config = dict(
    n_layer=12,
    d_model=192,
    n_head=6,
    n_kv_head=6,
    head_dim=64,
    d_mlp=512,
    vocab_size=512,
    activation='swiglu',
    norm='rmsnorm',
    norm_place='pre',
    norm_eps=1e-06,
    positions='rope',
    rope_base=10000.0,
    rope_fraction=1.0,
    qk_norm=False,
    attn_scale=0.125,
    bias='none',
    tie_embeddings=False,
    parallel_block=True,
    init='orth',
    init_std_qkv=0.0451,
    init_std_o=0.0,
    init_std_up=0.0451,
    init_std_down=0.0,
    optimizer='muon',
    lr=0.0138,
    lr_mult_o=2.0,
    lr_mult_down=1.5,
    beta1=0.95,
    lr_head=0.00479,
    grad_clip=1.0,
    warmup_steps=200,
    schedule='wsd',
    decay_fraction=0.586,
    decay_shape='sqrt',
    final_lr_fraction=0.0,
    batch_tokens=16384,
    seq_len=256,
    doc_mask=False,
    train_tokens=113900000,
    steps=6952,
    dataset='wikipedia_en',
)
MLP neurons of a small language model. Each row is named by its layer, matrix (gate and up: input weights) and neuron, and shows model dimensions 48-143. Each number is 128 + 32 x the weight over its row's rms, rounded and kept within 0 to 255. Numbers have three digits each. A neuron's up and down rows have the sign that makes its largest values positive.
Before each neuron's rows, "fires in" lists the words (lower case) most often at its 100 highest values on Wikipedia text that the model never trained on.

fires in: "found", "of", "november", "july", "june", "founded"
L6.gate218:140107135060137152074146109178148157115114111153163097129096124067130161110167120141108147144117166097127162117152137114095131118099042120078128112150139092239119114160114138095183127090119126182113084120118122115158105116125090114180108136112105153149137137183138128136141147141131087104
L6.up218:155199140078133099168092105109152150111141198114155119135169175121198130153123108067140131125099107145141132123126162141080190132128045145082073093100162148128195155145080129115205088121130118113109155141163096122161179101124122152154140131038120153114199189162071126125135135105165080142

fires in: "german", "john", "germany", "greek", "joy"
L8.gate454:102137142139108115206116137068164142132130162136150170122157153206163055133141162090112140113147121105093139130074077078129089139157105045073105134143173085152208124147175119168127131151151120132145121159137160098113137107127073073127117121173162049144168120093155114108158139143159123129
L8.up454:096057178090128155127103171059085063091185081150128142110075091138149151115167148172123139167172158110116119114128186128100161100083103123174114132110066149173147135130129151150137116203138120115154160125200119080165103099112165107127120130104080130147175117090170181154097161153107090166

fires in: "which", "moved", "time"
L2.gate327:093157150061171117104174146119103118107056118077119121090055101099167158111194120104130140163135148150100128114077139093133099138114152118099140036120098181145110169152149152115104106165081139124166167084188059113095141168130129133104084127171159083132103050149149130120154148069153145224
L2.up327:119139135125090091057166140100136132123143103126063125114112100142158114106071113067126072088122172083164128054130094124108163127109115149127117079163105113100120139127089190085141142161081114126100144098108114144102123160146208044097110105164116124173114104150162180101176154101150105179

fires in: "had", "island", "its", "ishaka"
L2.gate446:066066185080114163123138111109085087151075101100143106174125140146111132148131140108117116118133154078079137136151103171129131074146141144165145155179141100234100095143112116122163067117108117145117092130118111076064171119076051146128168144160192140146054176130152093100083131158101121178
L2.up446:145144157130134099131169129161126131142116095119136114078145140093116093116114163188094142176127181102096127072115087171135075100107112155144123149159125114175103108152124130141119145112098174097109123129118095081102133128081129174082186126086117150138098181118160132106180069117089104101

fires in: "was", "were"
L2.gate145:118148148137123113143171098155124051169106168104137148126124082158129138149170137139151083125143084107063105150111097100169134133136178155145100187081071107129166135149108151087154149132051178131113148137102174184153181135086110119108148090123063143133167098134091096114144153138070152143
L2.up145:085111118137051189109169119133125135151120099131142083103182049157112134175163168158143122120180076113116093170110079124142181114127142123147106216135118104140116091153129132101078198116059143138139143097125189202106148087071096143068103089104080149106156148130136119133133155145149126080

fires in: "women", "written", "extension", "seven", "often", "stevens"
L2.gate279:136099098099103117077071188148138117104132174154152134145182112141139124156131126145128139179179132132072182147182127128169106099149147114094116126102159141148116058071133112139181116158101169120127130103112121106133134093087130159081171087105101102096134113157125129118224164102119141182
L2.up279:184207065157134097127097146096081131087159128134141146065101119125163120112099119127164124107110147081135158084115134156147108144132168144072078115143123075166094113139140109133116112147108147068076105173059136107113112068081153155144168144111120161082105134203160132142124094069073105089

fires in: "as", "its"
L2.gate210:139114137100129140110113106136111127184185134120225118176093119067144134123103091118154116179142132049148141119095115089117145074139195117117120150095110164177119106162096159126068069088130136128081129140130104019161109124101084150087190148108109093151141145134135099156111133175096099185
L2.up210:126097140144053124137116155119135174159096078119165127113173117127065116103179133106111144202069215101171063121153131142134124151166147146145180165154136141161067087130105062209098133082075159166125135136144114091086147129125108087089141079119091143130127137133097109121102090089160100183

fires in: "be", "town", "income", "top", "township", "become"
L2.gate390:136154153136069097049115183139165102130109132057149050156173129136115166106147180122101144156147102104130127119107134136156106111175155153114147084126118131161165134108120120077128087101135170126187124117164085104152174203093107152094085109125084150159108122144116107100188084131127081180
L2.up390:126141101126109100062132155150127153153109153103145097164078117130093117073162174090154113100122058066122135167124178100122047130180120150123164148168124116170101116164152114119109110091160103160151169136112119151102086173101141059081079139187155134174105107193079155086100093079107079128

fires in: "through", "this", "than", "three", "third", "those"
L2.gate120:149121184121146151160154155107101100139114144110102116110095103138183144171079087138128117117175094143098068110066097079181150124184155178162142166136115110124139167071160104142122117094106124151139075171083127127142138127124125084158168136148111183117141119169110100090157158115144151121
L2.up120:115162133130160115157084109142075103138104171170073174102105153169184141210061123110173111101136129086097089125097148107172111088135154153090130186125147149137114148134121118174060114072095099189118089189106091092145135102115164101098146138153092209123152141142108117132144162181140116085

fires in: "this", "through", "three", "than", "those", "third"
L2.gate312:098144185056092144154154112102064081139099097114109143138090052118171112132096144109188089075197132156134154134111111126179153108183149130132184153134118155168134136101180133090144122095174102164160091160131150112145075086158135106127090157125140151123115157147131108108119186101186131168
L2.up312:105150127157183094124108155090066075095094098170078088136151126083095142156116140126147096149162126141096119082133100169160181133150115162118101154165076142174179184212152090106105171098154120183114110139112124086131123070152165108075104119115175180127093124133100062158184088107137107160

fires in: "been", "was", "being", "originally", "be"
L2.gate284:112151132122129158109116162113120092163118143145135138097162109151162117179159204173107129070149072026117101160190133133162154128189162160126147116131127145140125105147131155116138107136095208085122139104164176159169160135106145147080113145056096169106133146162081157117177099148125093173
L2.up284:113136114122095129147189162102112071168097112090118133092127111192166102188123190206128124119073070091102080116159163151088163133163124140118106126093097171163129089142140151117147104165099170106124091136174150132146133184112108152056141138040106125075142066128082138110148100081115097158

fires in: "during", "among", "other", "four", "strong"
L4.gate256:123151207125098190094132116106097122112143094132115175109171139086119122156171072081146104114122104103139137106104151125096169169164150103153105108129203155136134093163129098161073089110108160151127143095106101109063081138206079146112123100101101164140138128070105082136109139111152136133
L4.up256:146116081106153182136134115154119090109149103146107139125122166181106166180141130115099108111119092162135124131176089118111136081219152111174119123089106113130168097148161121072111120175166113166199144120133104084087195155180166143161179105137139121071105058158129135085129085081159145091

fires in: "this", "thomas", "three", "through", "thacher", "third"
L8.gate23:138108157092165106168136135081106133060133155133160162131157117158064129163133106125135127129121104153100140140212101068169141109177119071115100121135151101186092156094153139120146158066152137135132125131128077092160132139098152066125106154107114126188147115141090123124099146112169166186
L8.up23:213150135151128084154023127108160099134146115105143080114207137152130075174115165100097108153122108134044140160092075042095158092140146190094169132127078137081152155169121120150109142138140086105118101104124171130105127080148093075107133102089138187145128124132154156109169088114106067123

fires in: "years", "year", "you", "juzyszyn", "yards", "zhang"
L4.gate351:169124147137158131102099176038148198156053104072072074054139086132108145094151131104094145134106128109112121126075144104113105133155126135082174130129136141134124058147105125071165147138154172136154156142127116108112111130112092184098098140151169082071120167129104132173173196118148081132
L4.up351:132099182092191197153112107146171123170137109112124134063130130078111100114114189121078109134167079096112110166139147192131119141156127120129109190182176148102133101136084188117159140119172152118109096126102189132138083089087040089140153097099143100173078110120121085165140140126160123151

fires in: "through", "following", "during", "with", "throughout", "however"
L3.gate490:169159186143092092132065173113130152112139107148136148091070178140129099097160123142117115112144150105088100072110112131150049160143096114084125115141138197145151192066058126059188133168059140131153116144112109118149098156114175110135161150151156162066089131140108132105146084131155098165
L3.up490:157137151082058045084183134148158076141139104124094135151063205137093146105128135153115214065142139163095145083137113144161102156141100158131116136124133118130128174080117136100208116098115143158213124133109163064149118139137129077166136116113163136170120104157110103102096137101179156182

fires in: "goodyear", "government", "time", "goals", "go"
L6.gate444:121137183141163144117052169059120149089083093111122066126099144089152158138138111095207112125192070102141141090051104085085154113198106128063098083093130156132105099052101116150130126172133175133139185130114145138111173136172116179117217139119126120136157160146166146152157108093144101177
L6.up444:137128101140198173125087048169107137121156083171138113105153090061161193164127103117186138093144132103166121174104133163180106094087153086098108136143090115142129151107094120102166103166108116122141091129189136178133115130076117136097079088196160110151143116186112095145129129130133147117

fires in: "two", "and", "although", "which"
L2.gate69:079097162155140104151087224175156089157145141094095127132059121139139112144144182158137111098139084078124082177106130081129092102104147146142101100128075125135155112093119128087165088136094101136141148147150147189135136135117099117123140136152122125146169068113121087150123079153147112174
L2.up69:087130091149140093172110129160179093166176144155083126094112167193143125085106120132120087132180130153111062147130139120142143083060127152206077146183189122116175130069118086107169104129107110130114136127100189134096147154155092099126170077131159123125146082120117103187125130140132114142

fires in: "of"
L3.gate48:111086120123124154095111139115095135111063149122150150113187087155127145154161148138127170136096074111158148106053110127195180153132107108092118078128138197148159099116123101083142142091113116101125122172127102127094134068169157137145053129093127162136141119144102087166138103196148145055
L3.up48:108130141150121121150135115086099120104121137137093091138087149111121122149083123126158174102160144113158114138069146116135185157132071128140098116138124099131100134141174146089158096106177128150103080115148066137131134087106131138143108136141111177121163123110117147203121062186108124110

fires in: "him", "next", "himself", "triple", "1845", "libatrix"
L2.gate499:112141165121068139161123026146099106114081119134163117184098080112156112143087104112158132133183087135180147123094160095183149116048176133140144172105173188121133177106145106110170118135095114179128091120192095088112116158124101130128121123075157144183132092186090092070174132151182101160
L2.up499:179173116171158114177148169137130141130156099141154131130152188157148152183139103157100169119142154114152143070084166157071105212108137143123121163164158148102126130158169116087137107075118160080141084131146091137159141139118151195086165096122131111125093149117124140105192149167107082126

fires in: "october", "original", "originally", "origin", "miguel", "foreign"
L4.gate381:104077145107166098140142139125101111137106133157133105068174180110153150159053083108086062165147177120169134087145069145190133112111117129106168133124162147206200111164140201161084095094102137102129080085158094179104037142167159102139114168150141106123189131134146089102098144161139176085
L4.up381:116063148113204120065127141113085125157133113107102113116144178129115113100060081072060121104149143097161170079173062132161105133119084103093111211102119137164174115102166190190166083096091195096083105076118144190109085131177145150174114097108137155171174160142132056142121144137114152088

fires in: "february", "just", "january", "island", "dariusz", "feb"
L4.gate86:167134101161133124101134109171155176093116153120163154152101166113146140141170153135176125077159137140100149127145130128132141155120114146149149092191144099186122167124123203187142138059066095150101129178109165126126088127112091067127173162114147150150090102093106101167139142178071149102
L4.up86:170114136189159116063139146157131179112096166170127172130112148082134160078165144119147133095130124143107145146124165082136139129045089118154182118169125085124128177133108150153174097091065136128096110092109168110137088096126094080138166113092198155142073078087146111123078158137107132134

fires in: "have", "held", "would", "henry", "old"
L4.gate79:123108135094107120104118146126152076155095103159102123176089052036198142161120106038100099114116092120111134119155075123241110064144106133115121089127130125115098133127151162068166164152133103181098141082130142094130127114093159149137132126110146133133134123112147108181198103088101172085
L4.up79:179131150112083117092123136092141173152149126138135149156155085169137131194172187146105139122121197110145112136148111149150198148206138170134138064090156115155104182130113171198066144130142069167120123127105096121088153156091112148078165144080075158110154159114103139126166123177144090113

fires in: "february", "member", "members", "females", "democratic", "feb"
L3.gate396:149173122092113137129145116079198171101113111073108182161111107129110129141160177150124175170137128137107164149062091127105091128161137118115071123132108043142149162148143128127151171126108112098089128118110079161190101138152111123121121136047157097147121100108091118165185159113131156115
L3.up396:092126086137085108117153103126144146123151155162114190133040168144161140111136138096064140166075138176079168113127108049132098104119069162181131161103116160147124173131071152132179127131091148074092092145096090127117104208108143144158152127146144123101133098122124171154132177136147175127

fires in: "december", "school", "schools"
L6.gate434:189122199153145143126122136154133166106115078149159112096101195210171093080124180125120193152146118143130144138136127074122106084152162128061139110103185187061142110101109085125133145109040107112074123113177112163110138136120095162127107070174121162140101112160093149145116090123167132077
L6.up434:127139117113108100136122185106142149186160134084124146117158091089130149094105128108086138177131251143055120113126112172147083121134095169110144145130163072092159058119104136140092088131128171154142159147131133125197124067181106149080105174094179105077099103114145126126136096118110167179

fires in: "february", "present", "never", "next", "first"
L3.gate329:161120138130096138197140098160122123127125108117127134097129195088143158142160146119076104159113129067102106110064109067168096100131162149095152133185127131184158123104111099208077124115098156073128170085074099152124178188127106209141141150105034120150073147087137109069144136107121141130
L3.up329:183162147067124152133130106168107148097104141172177125122128132069175108163150129110187110162126125100136146132127093143188172081124128119103139127072105151187147129142130153143100179138137140109097137160123122079175114125159172138148089134128066103138144112122134176079134078182162164120

fires in: "but", "year", "years", "y", "you"
L4.gate445:102115161116162119157129190115086164113114096117117150151070166137171127047137157155021131093187108165132143131151118079149126082169173162121156135122153166146139183128076098101139120135140116119097134081124116099135142079104085103104118139143177134129125119092090135159143118108102125159
L4.up445:094135163165120146186102184091110134160128152124118151116080140110122082104097125158059156110153094134180104103125162107158114126123168150133162141159134147121118129110120086100175110116098162081084095137099111088143083131108095113087086139122166124171054092123119097129134124085114121132

fires in: "after", "before", "later", "still"
L3.gate187:156063155084098133163108150140141157121097120115103148127133216176159128130126108102177111117153128151092158142125176115108107164165144135120128064104165133086113173135095148121127106131090099143158196065128145152100163190140126123065150140112161110120110116127096092055195121135133161138
L3.up187:150109099136137096123126107102116116088114191092141084175159101163137147153164113159092163149113116153191146099125156130143076184154100149156174153076163097125108134126137099123155058139106107072125135100161115126101132161068102159119118095086162148121164135206139167092084137038135150152

fires in: "found", "now", "power", "founded", "flying", "founder"
L3.gate163:071123163140090169123175069131096083107166173177115085161167191204136084179085100115193112122129064112124140068125078161145098114119164127098118109162124179136110200143109171131082118114121092093085100094082126142138154170127096116115143132145128175126126084152066125149100121154119204153
L3.up163:113194120122128132191151086113159168088101135140110099142115182147135129096100094131179124116103140165151116125107125164128116097177156112081148096145152130101101067110188117163084193101098160097093166119133066175144104112080098164100080159096142162150138164136129178137136134185140092162

fires in: "found", "president", "federal", "founded", "professional", "professor"
L4.gate368:132112145124110125171164132185098131132056077081125120132167193119154091120130118131138125120141073104104151149167171130105133114142180107100165107152117160088088132079146104108124095132117125092125143092035149127180086112097108198143154097125118112177117152137073154093075122120097131145
L4.up368:173128114141113129109149053179103111108121207152073152165158182091127139145157102140136141164123128084103117108147183143129167120152146122096126135184096148155141159125060123208082128149119068135134134071125115108165130122143107145101133149101108174101122144124099193127101147131132163153

fires in: "to", "that", "income", "be", "same"
L2.gate497:136143134061109153061065196090127147170119098097123040152105092095103126129133127133120141150180155102130143146126104107099099104148170101100119093137152143154148115188149144140128126146104160113221134145149056085125112180155142153106086179151154130161083130141145109095193128131147089174
L2.up497:114133127130143152100091161118086208125117115160132096152096153118106091131143162124165074142177097162135135138126104145077142097162139124118104138109068177122211142180100123130145116143119098121166171150109164128144124158100165147101072143198155097164095127106098119149157105192168081120

fires in: "people", "title", "girls", "retired", "girl", "international"
L8.gate462:139102149125109132098126088124128122199154164136152082173144076132134085061149144140202130134148112145147148103118146126119118124177133157140158141161150135180112117146121061117159122103123181141150070139113141122161140142072233140171114128170121135137185157185133141136115083115082135061
L8.up462:161168116109066098117045166110152112129152159112138175143105116143112113094089150133116160105201143148149127088105103139144095150045117109098107107118192169142119108177137172152069163103122129163148136153131121162070137111132083181144158123176153015102120117182081112105094079097068120150

fires in: "district", "candidate", "population", "patrick", "candidates", "agriculture"
L8.gate191:094158178134113147162086201106116055125147109106114132078103146128171157167137168071124151116177164125157126116140127092065083101135153131103126071134103105178137080119098135119136107106147164116127102191177051120138175107159145088119150126076155122156151095157085106130132099165163120162
L8.up191:155115107135065135114069125148139093061092143144112133099123126119147136149121086167138162095134173182145133143121180142123106163135162070162166124084094084132138211098049146126128153097092183145150137096154148103088127098089130205087126136119129069138130164108161093133154106157119153106

fires in: "worked", "work", "works", "working", "parish", "workers"
L6.gate471:202180170151114119102092082136149113130096058173117124107106144165185208184130138087180129090074132122092111114103102104150116120145143114141121118114169075115160124121110087122118167190118234109094120153134073157100114089096082136124126150153091077110198069132125102154145152118117064157
L6.up471:164132164161125155123091140130076081081188224095139122140122176071154151138104132083177103156173078063068127050116133157086137124091156155114147103121147068149096078118098118165172118182140146158144135085088154151175034096189156094114126146079163150133163110097137150142116122168157143089

fires in: "known", "s", "shown", "down", "housing"
L2.gate494:136148143097134171167186118135101109140115139135115076122092139086108107156151161162089142115167151146143175105156121179135229097139137131131111127124118113177116150087146106155144122134101142093138103118092099108130077131182127121089064180141155130174098101134114135098166188087065186222
L2.up494:115175189161129152198103177119136105124114156162130092129083116009143160174158120204097132159151127151193151119113155163108148152159101100129134065161070111163112120107154076140109111136171178128112119108089129117085138095148131134117097133125122103117082069118112095177151098099096104150

fires in: "national", "noddy", "xavier", "episode", "nations"
L3.gate285:128199229136099143089135118083156111141096096145180126146144135153170201135177161186092085089106121118068142165131137153105166111133109145098140133081111098184086114150179109096112120145138180098128072163088183120200119098087111141152115122112096117162134096161129043115158172114084104157
L3.up285:130092088134145119115132115169161124161176076124148205180089145096095119140078112112152079058103131126143102131060129091144134081081107173120145186218139133118098096170139139085109112125094148124104142154092058114143146105120117135150150146162164116132127114121158073154083079128106131107

fires in: "was", "were", "could"
L2.gate99:086131091088129098178152063119113062162136174071083162123181084196083115161202207148092117096188097092130156130144111114111106115107164108111126130118103066079102169121165106075109138143118111125137115137109160109161144152150148151103097164083085139113142169135158104074120161159100116103
L2.up99:149115105146078182136159119152149099195113112130063087112178091198068116127157194177089107108197086096130138117124082111132162149095124166090066177197117091096115120096191109114136136122161101121139143092129186185107144134134141110131068108093128128132103134137115122137128154126071087093

fires in: "which", "the", "his"
L2.gate501:120129128123081113167136147086052063147047109134160116174113140119175149193147140154129132138132161150133128159088167026151126145171127129113144040169139141109094077096145183129174138154115129166147110105094143064091102193140131122115137159125113161158138172133114104100124137172133109174
L2.up501:126103187128094088121149184108151089137112082120116073101168144166140167159174121116129106096109141191184110094199090164098105123170167097138101131135163151163120131096111094145118162194050148116105144121134230098071104117194165129128146116139147069108128107144136084155136118099077151177

fires in: "women", "than", "three", "third", "through", "this"
L2.gate347:209086120135138163102114098202087096068142166149117135082129105076089099154171137127107111138136130139122106076059160145211145137161134125134149136141106159131138225076129041163170118154089151151158111111107095158133115037103112088106133098173144110131124133148066096101150105107117123124
L2.up347:107154137091154076143129068160146082074119122222060111080184114142132118141080087151136140089140148137129092168129078104137140097086119141131101142111086111131149162107121102178113159121127093125162096123193096118105174092072149109126124126132087144077101144137147118098179090121116098140

fires in: "from", "2021", "2022", "2020", "2025", "2023"
L2.gate39:163140126102105204134128184134128111141132155140159160160132148153130139156176118154074134155144167119143100133080140127121120150186095113110098132134115136105155102170107100043172152090128064135137093133097044127126118104131117181129113121103084156143139112097153078121178145130153112136
L2.up39:152088132104127101113112102108163072042076133103149117103192099108119078094131123121140054145142121180138213094122140087155086118167129115069126125090166136145111130058135145081114105179139098118148137114112102118149094123159108091179144173155162121141085168203089146087150152084112108152

fires in: "were", "are", "had", "is", "area"
L2.gate495:136151152094115117143091116152169069125094157111056124141174115142160177157140200173082089086195108078135137130082134138137127125098155144131123129153202110103146101098136107081124100168115144125141094130099132174104196166107120153091130164080102177117147135093069175047155194176140146113
L2.up495:141170118140097150159118127108184091156120125112094053103143129134143157167127086161110103135157092060128105126089091174097138102112108154156150149204156104177155110105135115130106154156117105148154108128121160189061179144044125120122085205057126214147140139148119178070138157141095107062

fires in: "group", "original", "originally", "origin", "cycling"
L8.gate184:108102151068156098137107140148093125088063163152107127114178165085100149139154150179152078105097099136171103185170116150137114116151073105103135152183149155165099176111147186128149140078065130127116116151213072141138127121181109141140084153160107106116175159158102129137145051141118076142
L8.up184:132067123158104169167143157100133140167128192116132161200125148105121152102112099095203085105083160095131158103132111183160129165096139132109159143082108147083180148109121132085108159154097128146112119117123093168107116121138168100143149101101157140156113124120093101183122114149158136128

fires in: "after", "before"
L3.gate55:165134150135062065140097171107182146108101128051112116142159144142148103101150196114145143116153080163130124069113155173098128153122105195100135107172165077136136193092150116200104118140128057105133105122177070155139157179148089152141170148103117179114103104162088149149172093131124111172
L3.up55:138196138096144081182031125087169139122124165073078136180168162166111094187117098112141135131110110139122119111134134067102147155184100156105123157125144092128166173136090158226100098118133115089140125083159057142148100185168101120119133126094175095133097114115106109125140109093148152216

fires in: "york", "candidate", "company", "candidates", "juan"
L6.gate452:095198152129098095108141152105117116121127125134128084118145110122152117115150168176087116078132125121143102155132071149165123137126131086102138128106107122123114108125235191126140165180053161188163114126107043194117141152082147146097143139147141143148107124085154125173118139088124172140
L6.up452:102138145105108193149150141121129078132171048098104138194151109140135095148148119140139078080051135150138129067146169078159125193102168134084124106123166090106150103155159115178154201073191179165150138141173064182127128125150164171171127118092069114100131124099162110098053118122137171100

fires in: "more", "main", "points", "korea", "go", "goodyear"
L4.gate511:087196130146132078064100193095146111097101126116135119137106171113149094132129108136193100129177123109114139138086118124123091095145101062126134112149151142125089155149080107202149135147121173129169098144128089106134102169163135054155134111130165180148134134132135091074133114152089150157
L4.up511:123090094142087145111132085123152127144115110147097150104098089111106101102129040174108091149139086096124087100041141099185132114136102114105130106136168077148137118111171082116111175160061132107152085049130085111051176115099054120098093111143167162183111133122088101152113116155157105116

fires in: "as", "into"
L2.gate448:140143077088094174131169128110100116119150155135113106154114080154099155110191163066138173156172136101159166189098069140147183121200156123130119145093087077166110107170103124136132109075127128133133129098123125137130116107127172070099121160126163146119086128144058111114163065094158052215
L2.up448:084162123134135171085182119147127160119109178134149086132091108111126121068176142087148155145145152086135110181126068136109179107193170101144147164123065074160129117203120118087083109065132147106140125100116114129135057118136143108098116136118148117122088143110095145101106059088124066163

fires in: "their", "these", "of", "and", "other"
L8.gate57:099115169160125118092115103158129134169082163121136162112115062051138129127123164073129107102063128115033127107118153140159187119127141143108115102115121128125101110147145111127124136112148145118110074087178113151111165061148038051094087153186148122142150139137139156129151135128125090103
L8.up57:070166149095073138110126094192111120158081124147138101115134071082123109149097119122150092151115146098139062123121070135137166108117136120100128149142118115143088087157211164105104095130149112161133171120162155129125145062172129107130113115147133116166166046110179121075087158063096117102

fires in: "about", "route", "southern", "county", "country", "throughout"
L2.gate351:120166093094097121085146128090127092134052096137172058152142093139124066121112193150101125093129140102185167139101053153118117126129144140150159128128133181178116174150136145029179068084170120108129120147112063117147087150053155120109080137111175117146111115158113140098153142117094102180
L2.up351:116106106157149140087148157127135101150098128127123169117093158145127153122166156128125197059087063117123129156119128126132093119111162140064220185197143150151139116063125131070201080093187081093118104121148107171150074164069105087139131102143194156151169147145149086106146133096122137128

fires in: "this", "new", "rock", "type", "that"
L8.gate208:180154113091168104095106103142058145119108142127160127103146170111126112105171116162147103134115110160105166133139142102079083150168116178106141083080128112136111077088125126155145130134095160101125206070112110130140092194104142123099134110162052092125131120100131122200115105074072131166
L8.up208:130185131143087111137136138128126136136154177135112104096127132119054163177094073135136126126085125077136079119094150203142093161109111105086122082131116139186138123098137120076095124171126098183085096100195176106072123143143125147172098135168045144165162105167112111090076142113102106131

fires in: "town", "the", "that", "including", "known", "top"
L2.gate242:109146164078116180055172127119094160103115196074120083147165099148092135105105164161097100108147091057161122159120098141138062172174154114130163139130138129180090124103109146091123152078124117147190117098117098110111151137091144095079082180125111169129134108112134110033146123149138105170
L2.up242:083146114087075154070188141111080213129135149100113095145196120082127125106144164181121121131110086077111098130126108157135076124132112122112161133113136143158120113132181130103123140071132126088165108130106075112101134131108157130054120194132110144112121138084110114092124140133139092166

fires in: "known", "however", "shown", "were"
L2.gate223:105157169103153132114193124147132178139119118108092137129076138095115134139157125161072159130145182139121151190109170151218120169111157101147110128170161134154128116130141090100082145093089127126142119140057079117098098085168128086109119114113142151110098112143094104057130076070125159170
L2.up223:025144145099152129141154101150160122164161147187075128128061139050155152143147129124118210153104181147139146153103119139153101164104104124127122150116118120114154092122175112123123139125090107096189133111146091105096148126192092118127120118113145086147160085121109063124146058086127155157

fires in: "it", "its", "national", "italian", "uttarakhand"
L3.gate394:139068215161122127075064153090110148119052156082127100140088099151113153113111131142096125175141162128162145138097113168077099060190205104055136112173079129096103097160102126131071120100103155106130150127153081115141171172073168130120137123153055097165097148134183125132179102105153112106
L3.up394:100046208075046084149121161079163135168060132076073142147124154128106097166068131104113135103193135091144156159121190145105082112147119115113148149151101169159177125157131113127093111134108170133103179093097143116131190121110122139111148101106087164177094080107165113163155120115146147108

fires in: "state", "private", "date", "candidate"
L3.gate169:155085164201126143107079088112197165101107164168154126084148135158156098171150108129083181139166193122121108144131106153113152153169082121072134188142176116112157115095136113148124080120156159120124129116128154114157117095129064135108143103099140101162190130158178111156124106108137124154
L3.up169:127110117141145167132127093159137027102159131104105160129065128124099106159156089148133155124115139121098133139139086149096129135170113149117149156160176181121064156085109126168112125103124144119191117096175169168102147079103091088131113133086153121146227168157104103162105138172182137171

fires in: "which", "have", "either"
L2.gate35:157140125156114167099163197134130047125055113147136112143065133136213128131149122152114108139137161170147146121129145116136124101140139118167105127138138121172107182111137186170228117146101156171141172120130149170070155164139113098147104164158161115156148110139120164166173126114098138211
L2.up35:165170141163140141104172181118085124116110150103151117163097120139211102122157133114153115049131171104132135128072124122105104138159188136186159125168132080134067163127138153163168129153129161095144175130138097153139123174180146173149087126142116114123116083102137103147100140164059143107

fires in: "had", "high", "his", "age"
L2.gate419:104088094074140168116089075132100138074119148151144118165116109135152118123125156107159111111168160072167161200101105107181065149151138098149080163173104165149155109147185162134187161109102154092155145124125051159138073174109072126096115128147126156159160180133101070156163126115154096166
L2.up419:145115173127117079160130143098158160134113099123137104095169160153093134143064149178049160127134121174113127096176107153129129128113095130171099159132174083093142152163082110095141147153133112107097173144116191108122111096136131100140134081181117124124108065191179101105201110083123108111

fires in: "during", "before", "after", "until", "since", "throughout"
L4.gate236:086127137146120060143121083145137130132130243128130152102121114143146145130138185142102173063114086155071155163147092154155120148204119144098138127137167162168163074070082146090104127116116127160156104112139083127109102134118105139115104222126180132080095108115130066110167122156128139130
L4.up236:088088168109135115127156126108151100093101157178132177098123160093170174132172159105096143048132103109095139113165078143158129144213147126105193140166152142188106124093121149092125124145114147173160098142157141086136081222066178109177102221100188125114136120113135096147152132113132160181

fires in: "two", "three", "seven"
L3.gate196:170135146148119142064116187156097067131151168145155143117135132099220113084045120168105132088136083155076148140119076112121116125166136081165057105061139073125105117119177122153145145128088125122127132121156118114177164138113159183179136140119111146151117128084111134129175093118104116188
L3.up196:151133106170078132152129170103144098130134201137122142120089120151158093107133112114103115170133095134123130134161115149118098124072086138126124102084123123129126228071143097092187129111135129100098164141088127141164153162108149162128118105103128165150125118133102101075178101113148119154

fires in: "it", "its", "italian"
L4.gate94:179103085139107134109160149074123071107120118167159101097088135103138140111093160112095126109166172102116121095091185162080092071122123175143113039138103183156104074155117153116164156106104131118085113191088115109153102155130102133095178098114126166175113135130129142101204132105133145139
L4.up94:101115117130065128089164120101117085145105077164094091153147127097086192126135150132113131109205127118105086092114138189115106129166149148106138080148143110119068168157131105093132162138099131135097152131156122099157115148121137119098147105155135146091180137134134114081177147085112161183